MLP neurons of a small language model. Each row is named by its layer, matrix (down: output weights) and neuron, and shows model dimensions 176-303. Each number is 128 + 32 x the weight over its row's rms, rounded and kept within 0 to 255. Numbers have three digits each. A neuron's up and down rows have the sign that makes its largest values positive.
A block is one neuron, or neurons of one layer that tend to fire together. After each block is what it responds to, as a language model described it from the Wikipedia text at the highest values.

L4.down283:135129111133179131132107115149155142104150119103092107118130112075137126157180092170119117142089125106237117112147171127059156103103098123105098141091110105118125139150151143162105111209085124055147126123107123106116106148151112156089138097104090123124096128172104165089113115085120163098098099138139122141109147152100108132133111111112128139191105142115109124107154129092151145118178
Description: Mid-word "ort" fragments

L8.down14:095141082142154145073138143129159081113116123126126120183133133098146121067162097098142092181117147110094099135105128149105170164156123125160123109082118130115122113097070099080109044153126120090109143172086120176150115161164173068098104178165174127173088086206125114121138120117137130115073151180129147121095132056126156153094188143078155129118093161189120108151081126153151125071120
L8.down108:118147179102159099073116129139129102153211045130082152114121136145137183109173139095074120091057153142074120108173144142204098134110122107083167098159127156198079158117144154081090178134134114089100126172164120120112134106142159127149152220148147129123195119146159122163070150172129171176126123102138112103164130133144094162111131158114094127127110130141119177175150109164157147081128
L8.down142:141108103139173139113075143146109167185140063121105152129168159132142137100177140095106135097036123118076120148120133172138086132110134151153095081208105142177049126071136091110079081113115130149101094121133176107117134160205156094130113146125155104170123133103152138126185091158093138153124138098133151085100141140133147120140103148091101159128126114126109119144142159099142141032152
L8.down154:132119170139079130076116109101126184133141083143132136119097143072104111122108174185109119172181095116090152099125069113110068133130115103173121112111096160128179166184123060088069116167114126118128140130066054133095106132076158120113085144178151128166164100189100151160110106164160098147068132174057135159109092118116124174146137134173124060133173085090125182165134153132143162052111
L8.down197:117082208114143065153109156071049151132106084085149087157163184181125147110148169102156126150047163112076160122175146126165112129093134110129123085143088115164127208100112136095167086153193124147102100132117152166114126136154110123125123154123144148178153117139095119088131148102125143135130104056125195153133043137165107118116122140124124077095160109135122144080136094148091133134131
L8.down313:145133043127157162125140140098128138091118147114119135153131150158127148154196159130105078183138141132140114069142118121129185233165129177090088133136129199123113150153114104136127078141134161113112114127133093088177151168110135171117173162172124132148132146157156145111108151135101141125140094089139112062114140123101147083107131139150111070143156090108159145111129137146072089164132
L8.down338:151107100203133148096119182170106181193120098101174110157156114159122118137174088133129064093178137122099125129144155129150150085096106117073123116130082123087147080120133093171085109151102055143127127170174045153191119130170101111102179142162137152135048159075105127207155157089093073141163089102087108111136125085189138122143163107157148198159159122113114058112149142124101087178163
L8.down459:106083112127122090129089190072114138117165142177132120125154143142110086117146155121138122074164154111118075106171173101118055139089122127132131177168093110119112135142099152093139139120144115152080190128057123109114122130175138188101144151138164135129131143065158138152120135144223103148076138089141161132095070103179189102101148123174107130102137133102121167115169114136133124112190
L8.down524:170164133078110151121082123133154125160107052152145114125122142105153159096111120142157090122019134156141097081065126117152142132174112136151112108122109148133104118098150143179130148153121159035139109099123096101075111072135087135132193100160120084165118134077120141171137139124112158162099146091117100053112132127134129126152144108183121140133101093118109052148175079173072143087100
L8.down543:076079143167077152117116056103096059147093142106109170121125127120129134122138139168131146169056155075107092156107066136141086102139144117145081090131132119102124120167073145075190136132128111195142073059163182148128126168164107125090095135163137124140154098093154132143115119117109110086118153120138095181122126153110152120142148159157145109147111124101087062143193109109159128124169
L8.down550:142121169129186119088127129145095146116103088162156135126092119117135149108191162145108122091200118117114083114159115111198134123197136124083115155150091097160108206111146169065118165118107143192133129135104133099123156108136115128104141149131104082170108116157162119125116138161128119126110124113110159091085195109075115118126093133127092155106095224072153153085114136126161157119133
L8.down563:194133074099167144106173107153124103109126165083087074114171126174125091141182136081107075076094123125127131106199160112117140092141134150073121136111134189159133150174070149136076136179116121061116119161123151122157100128076165075099071114172159116129115065118148130104095131158091086103088152105173136145137168104195125140106149103137123114095071156109134138114155128100085106155111
L8.down687:114129156119172119141057109121083150120151169165059129064131133129084099114166153159070114149138137120025212092133123100161165093153127119077143096184142142117080187074112143119102105163102149115179159138124146110148126124128123099154109174121155132087116176139164145144156092133164121151068097132071135134098154082079085112135149166116132108178133131135165128129152122121102088124156
L8.down752:120134134136187100143138133096104114075133067161172131156121059144151127188103149146125117040196128110096071138091107163036126105132116112071134104122128127127051179166090104149127132170154118143127079151126166100122125103099158127103165121112124144147164165128121119133124195173107111118156100109063167133142123098073048139098167137125137161071158145094145127143099113116177156144126
L8.down753:080090156134129097129149150137170108103117141103118167059096083059099134159140085155122160058233107157139110169120107168092154164122177200125175147097151175109112061219124097136154145087106166182177116104117120174165100130120140077184103154150130116112159125112123128163141172123173107144108133125145111150201128137113141158121116080126145139139113148083145096111120127186079094117141
L8.down772:187083149112104164130113144102157157126156085122163107129066127175140153140142100101067103086147126125115108097136161156106128148122107112111139109116113121110139143138148168184114094131099167108145158118098082145152186110122098078123119119104162142125095111096126084168160144163121147171056093086150077148138131136116193113106106117177163149089089108168066099109154135093156161104106
Description: Proper-name final pieces

L4.down32:097140127125072128052090089128095114125086182134082134171155071157086115085161068121123091115178134155113132111118118192130111149122144118179132157126118164154161116180099111122161067115150182084155130129136094092075157128174176081175093106111099142072130142129130143185124163125124179150169124122170158067110176112150146159186145149129142109121120058130213059165144123094109119181145
Description: Mid-word letter z

L8.down16:103129110107114154105126123106114170224113176069136154125092121038136171113100095122121125122108114183154104111053156122120087151105146104118184155102072072058126078106122136116144155192100116130106139111158153107090117105080130103135112132074107129126080135080100109134064090133107098140116114107125100155176144098177075165198094174142061113162085095155151092106143122099151109119101
L8.down28:131157113108147146133134122082144146149072079161074122188054179131189118124146129106163121150022150137066084127093154130106146076161128134079145216096125110146150162149149075120130112121155134102073088114109190150094129103152176155118129139105098100117135135205123120132117091073091143127115139115123141138126118127083090116062141129133127151100116145044119123076160114129165120158103
L8.down126:077197168101126115071142120167072098113129108127067161115132137111197143075110102121130120133144090125124133118070098128110232105119100145154107124124170091108152142136189111118071168127146147152144152124174131084119113191084166172103109063128126110098118142233115178130126118142083122096197105149169162126126154112133136168146131142102107146127122163120098129113157086108076160083078
L8.down176:127133113112101136134078089099108084128074132178148162203155121105162098144077067167157178108144136123111135129106079104082114146156128193133098118131125138105124089094152104198103111151136129184146177158096106152163134137084105115138180083138138095077110172073130163172124118097157122179191125148148142120077114126148117096141063073076176128190102166136126155082173049117116120158162
L8.down346:131136121132095111113157110096111163169138088121125121113179102165099145101097134095163122136110095087143108106121170099107126147093143082139137087155100159128111162116129104139073082100136156151100040074071074138066114146142114158121124102084116144108049132117094127089136079047152126107108103157067142151111164172138131133099147145168109129130180220138125112171157112109170109079046
L8.down374:130151132157135183142145129151149159158200167111126161165107092165140132161128136082057141102191121175169113164150127107088148156153105120130167076145128109148125116096146171219120171155091148156127135094162158157108154162119113137122084067152050131166064105220110084097170098138095117178077129170149152051161136173127172143125169103075107154104076093073104112165128169102096151155145
L8.down390:116173196122150106125081093093115152133063066095116163179124094132089152171076108120143145114066106098090109083065150124195130149137092154147149106090118101076089144121114095161134169155128096132142117104113091171135152189135167121133108172138053122119176133124131138121199171073120118167088102124161152140141168092147137102121150161088144131082170148085193119117189094090111130112133
L8.down438:128149146154175130161104104141135154080058029146076136149133140136207103102113124129123162114000159136149067097120127117075133126130095091120110195120128126114116137108141171121086127111102138152076097106087128119105098169086070119131142188159068137146094078121100164139159129111147157143135096138139129141117154121158114136125157127126128142121065140151149126117143107151208136168077
L8.down472:128133113138159127083111154133116164101089152122104129216182162183142108155109105187069096139089055125190107116138137181191091155099112133106132157164120069151126136207194139109119146114117131158112072145083157096090141137120133090121060171071110096142136063105092153129163159134178133149077119081172084129158109115144164127186067139156099132145137140148104155062072220117120123136160
L8.down483:097113146129124129150137089113140153125157137155139142194138136129171158152160144104135170075213191179142109153243152088165145117136130152141123098101138090144164062169096157189119205132131130138068141159137118103096164152159115127126168135109084115162118167147081096078149126051188140054113105147210148079139106148125090154158124128103136129137160099083128143095110174095152098129147
L8.down492:152154154091099040141153110144145124074085166105150164135183122085088140174078141165141112082170105186132148147095119080136112101079090097100130155126083073184157131053135112114215178065073111066148108130082162173097129116106122134147113106121122149138133160111111112108117186143105125105065130133116165125105097181084150139137092083106108172147162151181167136038157165138111121109145
L8.down493:097155158140120063124048157140142125134141106158169112140131135133153129118126075124058172119129140171110090116119131095101116123134089038095121126170157109156133139190177114107138167148043121130174136123114151118139149164137153120138142156112065111145128104102080177096173131112175170188094125111178104126168132185110183125152156142130114166131163096088110086134195124103128149210096
L8.down505:129117159067116108144091116133125139174157120148165087095195082159166119159105153088108135188182095110134159122161200081121196116162087161093176172071093165163140114136097075127152155138141125185115142120104088145138059149119100130092139136089138145191063103074152099133150103126133090133134121114131167094172116122135171096074169137081138112114088143099145106088122162110119138140089
L8.down593:093155072186104126160119148129116148117163096097149114128159167070170100107124117119107163176177151133104192146071109149078124102089146135098099166142156125114120114134150103072073123143130180093083180219130135152108131052048154132164138144105174070128138114089135140102141116112118149104108156096141151126149080047118122106141129155100105084165124117146132141144113112137101140146064
L8.down682:118088115106083177064119143155084122103149103111177175121159163153131117177144135088112133139090099092153065058138154138160140159159129103161133120189111105155150112177112097108098147150128113126079079085136151116087106218078106164109088097141084116075125064108111132173108109132154164124103140130075150136112155112114099127122145117115208126137157056111131156107161150142125145127160
L8.down763:129128141129082133129134116119137127138083150117100143119128126115085162127101175086085102143081186098139122169077092166100123126160116092147177089173110135066121064106147067088151077100079115143163150141133113110142082103114087139102086153141084130161126094101096160089159106141070169170099131088164133074161159139088132070082125178093116104126143104149159136121081146121120099122054
Description: Compass words and word fragments

L2.down621:095056109133176148121103109174125146122154194107150130121138138124152137105159080161165133112177137153107142158108101130179102110121139097115149112120141089160074080127101117149058119101144142139137153113132120098123163139128190070119097164045149071136138086160101207172174119128131112094183101126107120127190135137127139181119141098108136192125086151120215137194125084090157169153083
L2.down737:144129158141140104103129135134087104123152143175117089088114137149158158134135085126138209147063146167113129078074064138149047136197062135114144119132106125104043109095109175116107190153129099184075142164178190108125147114094134104132076136105173163158095144124132142108109149142173125120113101094118139099093185126180124127094177164119090145109162143078165142087101201126204158147089
L2.down778:109160119125152163091066099115135141151122148118132101155171129120118131124115139099175117076078123126174068075178163054132117191120057191103178102162143122150149119110181121203115126168098118064102124091164117181162101161148095122131120090061173146109139118155131141127120130112141120135156132115115151119133156149133186179138125142087074135172144168109109053150147147192151092067119
L2.down828:151201110161093117156124135075173124087057126123169126125121196129144122134136137137112125061124104082171100130115090095162104186103144147094124196137122151070144120153102095124115191078187166143111114097125165107103134088126151140149124099145068078078103128108111101113155175183145116061113122159102093133117157218117173177127139135109175088167160116135130092180146141121140171154106
Description: Mid-word fragments, "ross"/"re"

L2.down74:156143211132153122115150148091106182141112136158165135169137142156166106115196159128165180126051079174142190140147138130136115116126105109117152142181163136136189152113102103149147181096134205054098138134140103138112132175097122106104112152150134141116154084109118252159101111137116074120157090208088182137136122115119126109111082127154107143121182101099136080116156183135170120185174
L2.down387:121136164160101125173164127113103116088130152140105169063087119067089103159113143107113111163000113147136124116111116141125168115133120166132126134092129134161147126118137181077143129057124095118119170153105075144095123091136076128126146144105112133147152110153173097145158186186114139118106126084148170133121131146113126119157107183151177070138153132089159143108120141140127100113155
L2.down389:110137114146104087115106116129119153144118148133104139121109143138075141173142112127110103071077144161131158139163055125171139125137142128132072154155101149124080169083153122106123168113142161102155152139054184154126084125156177147071183096112081155147065127141151077175125103098121128084089124129155111086100129093088057084105101118165186120140095103122106098151168074173154115124055
L2.down796:055109112085133120138102117096147132114127174134095129089125160130120149128120058139152075151043113134127136161129121124147087107166127128110148181155096107109104145134105101138152093105103140154151108163124153100062107150097146161146161116086179113089152129119170141088238129168162085129120128131123184124084147113133129152103163165127134129123134121091103114152174116114133133197150
Description: Mid-word fragment tokens

L2.down116:088144131164142084087123080093116142142195050113131152165196084099151072122207101149117119142149100106159146064136120126072123127114048097120120051178119181108124175145174103104163123133126125062102148147115130122148095164120135163140173129104082149138057123101135126141127109140089161189120156145097164137125089124088155137132120178145121118145112088123146110102139141117107114142119
L2.down485:130081181143112105142078098116087031148143115183133126113116174137143130066130121098148152128065115153078089098076125154208109119134075153111133075114100209093115162078135130143154123168133085157097115160101142165089105172063093133160187109165122119108124113143119123188116151104123152126100128141128144167069141077182086101101186192147105177128078109127098121176136151157126147093173
L2.down547:156091106100146115105109153135134201136121141104163157094110130135037128197111117138130092130077126093092129135151174121193180161133154154104151207089136132116119200144096073149117156141075105114106165150169155111119175141159173068160114129145091123113105168148140049127114141180097142108097124073147100117118162174115137086163090077087086100113110111062144142129142157110140077136144
L2.down738:099147112145092096163124143157170121083115153135119071148138085148163150129103074183131133148076165146017156151180102161163131060110159176140087109151094095133159101159154128109105151098190156180156108102137135128126140095115141133137153206185145155126144109135133083189160110180136086089150141088100093137120122155075129121146113129098153135079111154079130156145143105113093138140099
Description: Mid-word "ab", months, directions

L8.down24:125121129106200121128087103098124137152123068134139136123074071102095126102145145175084138122112086144102113156146098194138178171095155044100169101130104132087057181141096078092088010130131114093089087139184096113118179181115132044122107095092159135136192152121138095157136135151135082113130121093089110107093071135136147117093147114164177103116158164139130072161111056104106161111123
L8.down131:090109120100093138124095165163128105116155126156102107132129173111096083145118185129113128105156123127164123074117132097132104176105099078090092111114146116072156127138150157111188122161150110120108086111130134102156167120106080108142154092170148101065178068093133139108125095140137130067112138088125164181106100139127101125169097110125119172114122124087113133116121140170094161140103
L8.down150:105099131126146144121178118126159079117125099117143139109143086140071200109173160100160086140120145088133110120097113086098116142161100046126108177129195110121146150129115080091103125078198162181090095095157108121152179137139133112134051125158101115141125111078113140125158100091173123093136097148130094144090180172107154160088136075197167129082100126119130117153111196164145121169134
L8.down269:088103115187089098111089087133093158148148084131147122120164163106096071170158099132124136086068156206164164111165072173150089115149131066131127165123089135113119117092110151174114177103099155141134138148133145167173127135091113109128134099128101113141150158162149141132150135162102142163178126110166179111126115121070184101098119097155154114101094197127120099129118103123139068116092
L8.down309:134150162074129138111096166155156155069122147119083176096154111118159093147151145132081129057237092144072099102168112132152116160075172115069079156119110089118117096113136146152155168123167111146140134119134144152140159147159161113127109093135124155204102106119116145098154088126134083177129148127128145183119081130105131149115088135150158104140209076139203141112085135143096110159138
L8.down336:121106075136136104127138121112187085162111110110124159145106190092085095101129129127131102094103127113153153113174140127110114170118070068131133162085195123086132113147102128057116171153192104110153075191147138140102146124106143096135145162180086115128102145095171127124180050168121111136091136153091114160091131120124129152122076127088225133071108094160132160142129113131099102136153
L8.down341:095173138117132182147095163151125127119087130157141149175150092094098113117098105071157101154056089104164107115231082151127135139102110132139114128154154115085168109193136119080163163137135173108113069144120184130134136170139106134132146087145121100146108156128106062145153196124154050123136107158225136127122142164124090139068119127091093123216087097159109114192131127181070101116114
L8.down391:138112107124066150107126136097117085131111129115127154175102088163154154114161137130137069121060161111089112124120158159159112118128146145107084147146167102155189066079136150077140135151189148113124124103162103147047074136125093134131030170180089130131078166162149140070131144138148090168094199107126108228149103127070097157114100150190117104115153082141092117113081147094171145157147
L8.down414:146139168145146127134114096150142135128107108133080090127102160160184100136112170114113136084103106087136105161098150186092126070107116122129127149112076062130150150092126069167150128190117114115090171087134140114171194104119130117129115117105146114129128158106103188130137094131157124129130161096158154123099118157091119186036183126170143113123143091170126163125091140088128154173133
L8.down424:132105121116150082105132147169145118136128180044148109169100097130095156130119121138113129140220163060126104165157160161143130111107122080106107103078114135105070178151110170148138185133108130202158128088103152123180126153142114114132169115128114091120149155149182101134142148061109126112141132148105121132087156149159155133158085156128129129076127043111185133119149120079096078143104
L8.down457:103127132096161161130099121126149152047190102163120129160157100155142080105149145142116134141099152187184124131163146186074122061072137153056171157122134097143139156079149162170130140143113148158154161117162104156142154170089104123092126096082164146131152132122120188194106192131144170134093131087147135163155165099178171128129130136161098120114146116073156158147149169172077083101085
L8.down494:102139138080131133178098093121118105165103101149168112118207169129168104120209085117098123107177102098109112133154105128105057099125157134106186137142161108163109147134121137160119045168177149087156053150129156121113130085124153143192126092135100133140111163120136124189097153213120147077097147071101160147126123118210153112110096139075079102120137131110202141090095154147154111147146
L8.down561:082160143112127159145080101099072121125172204126094119143141168168137178102124141119093119152115138091134123094139122201153134112128120082138160139119127073133144109082067176109115134151137122172118141145095155159092106053142116107138126117111103130087155119129123079166148085201092169119106101141190126127091100182153091146134157124151085130140115059140133153118104109099108152134166
L8.down649:131165177139066173112141165109106143133084143131120132056121118171135121110131084148146121137255125080141107103114134146133102147094103066109180114114130171162136081162143069143125123114124134186116104141142204205083185139143138149155112093119143125125196102125124164115163138184086099072137101153142161081180141129086099119089081141144184143174110064163088085140132112139097148189170
L8.down665:138150167112158148145176125102158159177137120119162103089092133123117106144145100102127066168126128097149119118106115142149126184126090086136122132086117144148148120083153124151085093118160138135109089132132159193136085106091141159164145121088083128140146170121132087081097069187089106141163148178141138116183104170131196078109122091146067142152161120153100087159180135091094161113165
L8.down790:194108097136200104118140113114103168073148077137167130076154146185108163145133108151108143138100147123068126055160112105124107161119134140120095166126113099149128085124115130120143136141143112094133104177124159098174143107090113135145084139112102098128098193167141077114160154104162130098124142124098171098178168146097122098159118163129135085168182084119106127117072138129131142148127
Description: Mid-word fragments after prefixes

L4.down755:144134111100099138163146107170114143155117129135100119119159139180129136149109155105147118155099144105145159130119126084158118100078076121143121146081152116107124139152080108132160132116173122091109143130172129188136153099111118071124156139094171134139106133105141126145069176176096106153136161190121153088125125169114168145101098124184103129131125127099074128117137116100115156131144
Description: Mid-word fragments and headers

L4.down1:138098155159146133104129119129117093167116100099155087126118071098143161138125119083138102129086130143115121122153143116163106120112168126134122120099123101122119154162115114122116127154110129163133115152123166064124049065113117144123147095108138131131148132126140134114110099148154115134093128114131110114099120118112141138131154102129160161084130112195117097124122101146135187119133
Description: Mid-word "if" fragment